config.yaml
hidden_size: 320
intermediate_size: 832
hidden_act: "swiglu"
positions: "rope"
parallel_block: false
init: "normal"
schedule: "wsd"
decay_fraction: 1.0
decay_shape: "linear"
max_steps: 13712
MLP neurons of a small language model. Each row is named by its layer, matrix (gate and up: input weights) and neuron, and shows model dimensions 192-319. Each number is 500 + 50 x the weight over its row's rms, rounded and kept within 0 to 999. Numbers have three digits each. A neuron's up and down rows have the sign that makes its largest values positive.
A block is one neuron, or neurons of one layer that tend to fire together. After each block is what it responds to, as a language model described it from the Wikipedia text at the highest values.

L5.gate803:455546478561465489492481519440555522552492470561454557509446589512524506407519539539573407536500521594453496585500504451482563498465395514436425616514511450472510525455502433474553494540543473521442401495483481521551436497433465419527520410496438546511478477441568537526485536457410553514570499485468593558434555595497518486479453533494548406526579518429534540512518520459506436507509
L5.up803:602510551604457448452604492445553484486491494505513496494486581440401437483535528524528411619539474472439486585531594469535431527513553517514393504496528428537571522570441485550450417529471513484409479442490457492508429535411536495521550481454415608613474507586475424488465535426369535475504491459492474543525495472517597585488555563453446512570507508490550474474461509468515487536408
Description: East Asian name pieces, years. Mid-word syllable pieces inside romanized Chinese, Korean and Japanese names (Je-ong, G-ong-sheng, It-o), and the century digits of years (19 in 1986, 18 in 1896).

L2.gate227:529517456549572486552410561548540570487534485634604532505554548507517470596507492411472456467570550469459457432572519480545484490553430493466496617521515443538563456445665508438552453424488520631480503519492441486530435519455494395524488550600482543448501510495468434508557414534419472448575527516433524554476562534458521409498449572453448564505546490562456457507523535429528549509552
L2.up227:505474432434456528575549488469419562512550420541521512385480468549511478540573559446496480537507349478475473508502497463566523568553488485527455598453512503549464453439511471512485449508505534500534504445477566412471463483422510556463511553512438543560568479538539430570444533468480508498548474530492504392534621543420514565569531486480412513475537492468442474546535499554519434526415
L2.gate464:561464518468473452386405523491487420490444421522535467439503448480500473505562498450508479547519424478573466521432455538408617552535498481460490664496475506529590491480495536548542473424484534456518531503524487456467454525686626562533393509499587485476595565464555595417549489493496550542507461553497447479597455451615417501488531514563519456579514433518480514532438492499514542393470
L2.up464:502491524558431456434540478410520469540525547543471444530542440570464475467482465502543493398494413424520531509477533430489455474544495477463526501498398564557534482666486471516505517558583444557542402522511516483473482463479561494558538492553455463517513521498479502452577450527498541487458534470363589545589461497573592527468475502521536509565481417481617459465469415560453540590471
L2.gate618:528427461436415526495548536443534522429442421475632588498516526434503482540513497512492530518579475545411554526485526506518578484500610466428508508443522547496537452557496488470550429480537466496547445562467455558423403440508508471624502474502392534559428572589547444563555472596490565506518419537523480423546514438523507526536481502551476433572414359523503487558501517490493483433456
L2.up618:530552477528510507533545455522531394491475516474454439440552522537515464475458498625456518497521444504537568473419606556516573485519493489533438512501443503519504537548386473407501527482497471465550552616513447552510516606543457486423517518490445476385516411527549456508450491408423592550458471564506540505521521468443502464433508481435557477502508510565570541438481468419568506496530
L2.gate642:492488517560438455502404437476513508373561466567512589498513495496508499485649495523433416535512447543425522517478519484477521492477453508548478606451418454494553549523550580417480435562446452544512500432523487544478566508333478645548478540484394624511496480587541415506508482532440543536475492468421469445560650490523475528608467490557458432440428554498442480565448516436498486490467
L2.up642:468511514548466473631519446477462492438476523528565518497408484522476467443524511493442458538504498453437519476394452423484500557601405504459531495489566576497507548462455507369467354498468500503492474481534497543479447515509437459582499483425503499482433489563551551423489514471435488599474533475420473470491566439552526511451496527494477420452460458507539457554529363413539566556476
Description: Romanized Chinese names, numeric commas. Syllable pieces inside romanized Chinese and Asian names (Zhou, Wang, Cheng, Hong Kong); also thousands-separator and date commas, and month names after "In".

L4.gate4:475483569441481579458477587496360546515542463522448522510489551572401464418518472562503487490508553524569591519578456485507524582491498476479494511476545519495522467542464530432527402459578515430523557438478492393452494611490555524492463523491541635532507568506492479428477425499530448444511450484508483531403560519474558487475530440400507511505465595507489471539519458517518454532558
L4.up4:456469542452490448464498423436498498471479516460532574517521466525516475432531480552511487510503340482567529478421528540483492559494467568506463476468438578531488485465546509510534527535540539585451386397489495491436528387366542443592532539558498554435433478481512514589456531507455490549457474461537532537491433562501564479523604610510439502549491376524541538522441565508457489530586
L4.gate389:519459532524508544636524492450561561491479499386480553567383520433582593480592517549513478485537574474584524601534539542524487556470554560500448474459487501574535514465478461536497454412507522436450434506554469578517439561514463506509558516517459451478518510519588449458428570626421491495439493543455508448577535523502568479590523493481476484556496470547517583414559505514551500493551
L4.up389:485510504519484469629497555435510497503522551435557554572367513395517488504521415520486504521502451437392501558512521459448556532514479517585437491531419465490572514524502543564482424495507483506498536441536500538485474482449512444482556539567424493445527543595476492416418518596454371454524563562413577522554513559517556542494453534483488419572490544513440531593456547450540517416508
L4.gate568:556464514596476547548475533572479461463431566488477417459465487427460489595446505459495428490468421515515502461474481521541498529479481399458487512441461488614499449530438386513510445502568514529494506503490509587521494474552529496612549448625423542497502551496476508430461477503440442564408500499477439518562433496507547381400530570442508433588442499495496542495562514508569478518566
L4.up568:378474545509463527467530486440573528496460519470467486455429507520465517557552510487428435583501503497441505503454542492480433447562371455417531500488519545489570471497475454515429470532518501563535477464456482561510503496520471471578472561530446474504461471553516455578551452526440570517528550600635534485526475528591454522548432544550477501547518526539487448579505548503561563538488
L4.gate608:423507473468486530582487513525494461462498511592502534445493480457512495584466526526465565559536505472485434490434490414488515563619437509430505587507519534500459463401456395528475462390434530438511540490546505587480485464500474486437542528390488603480522631480392542495521569531420596422487544530557465498479482523511484381555492442408523501498498540412535418439513489502567491530520
L4.up608:479481477471484533473479486556470503471499516535555428555445460527507384456558513471490507498416548491557365503501509533491439605604435498431529506531405511541540534438520500394493478441460458437455532526438580457496456508546449483565439487578447572454572525459494482445597517529521507563506485447479548400449334511492532498556442545520477453436501464509490516444485497510568494552597
Description: Passive participles, field labels. Fires on two groups: past participles after was/were/be (called, held, listed, found), and column or field labels in tables and infobox lists (Length, Date, Synonyms, Place).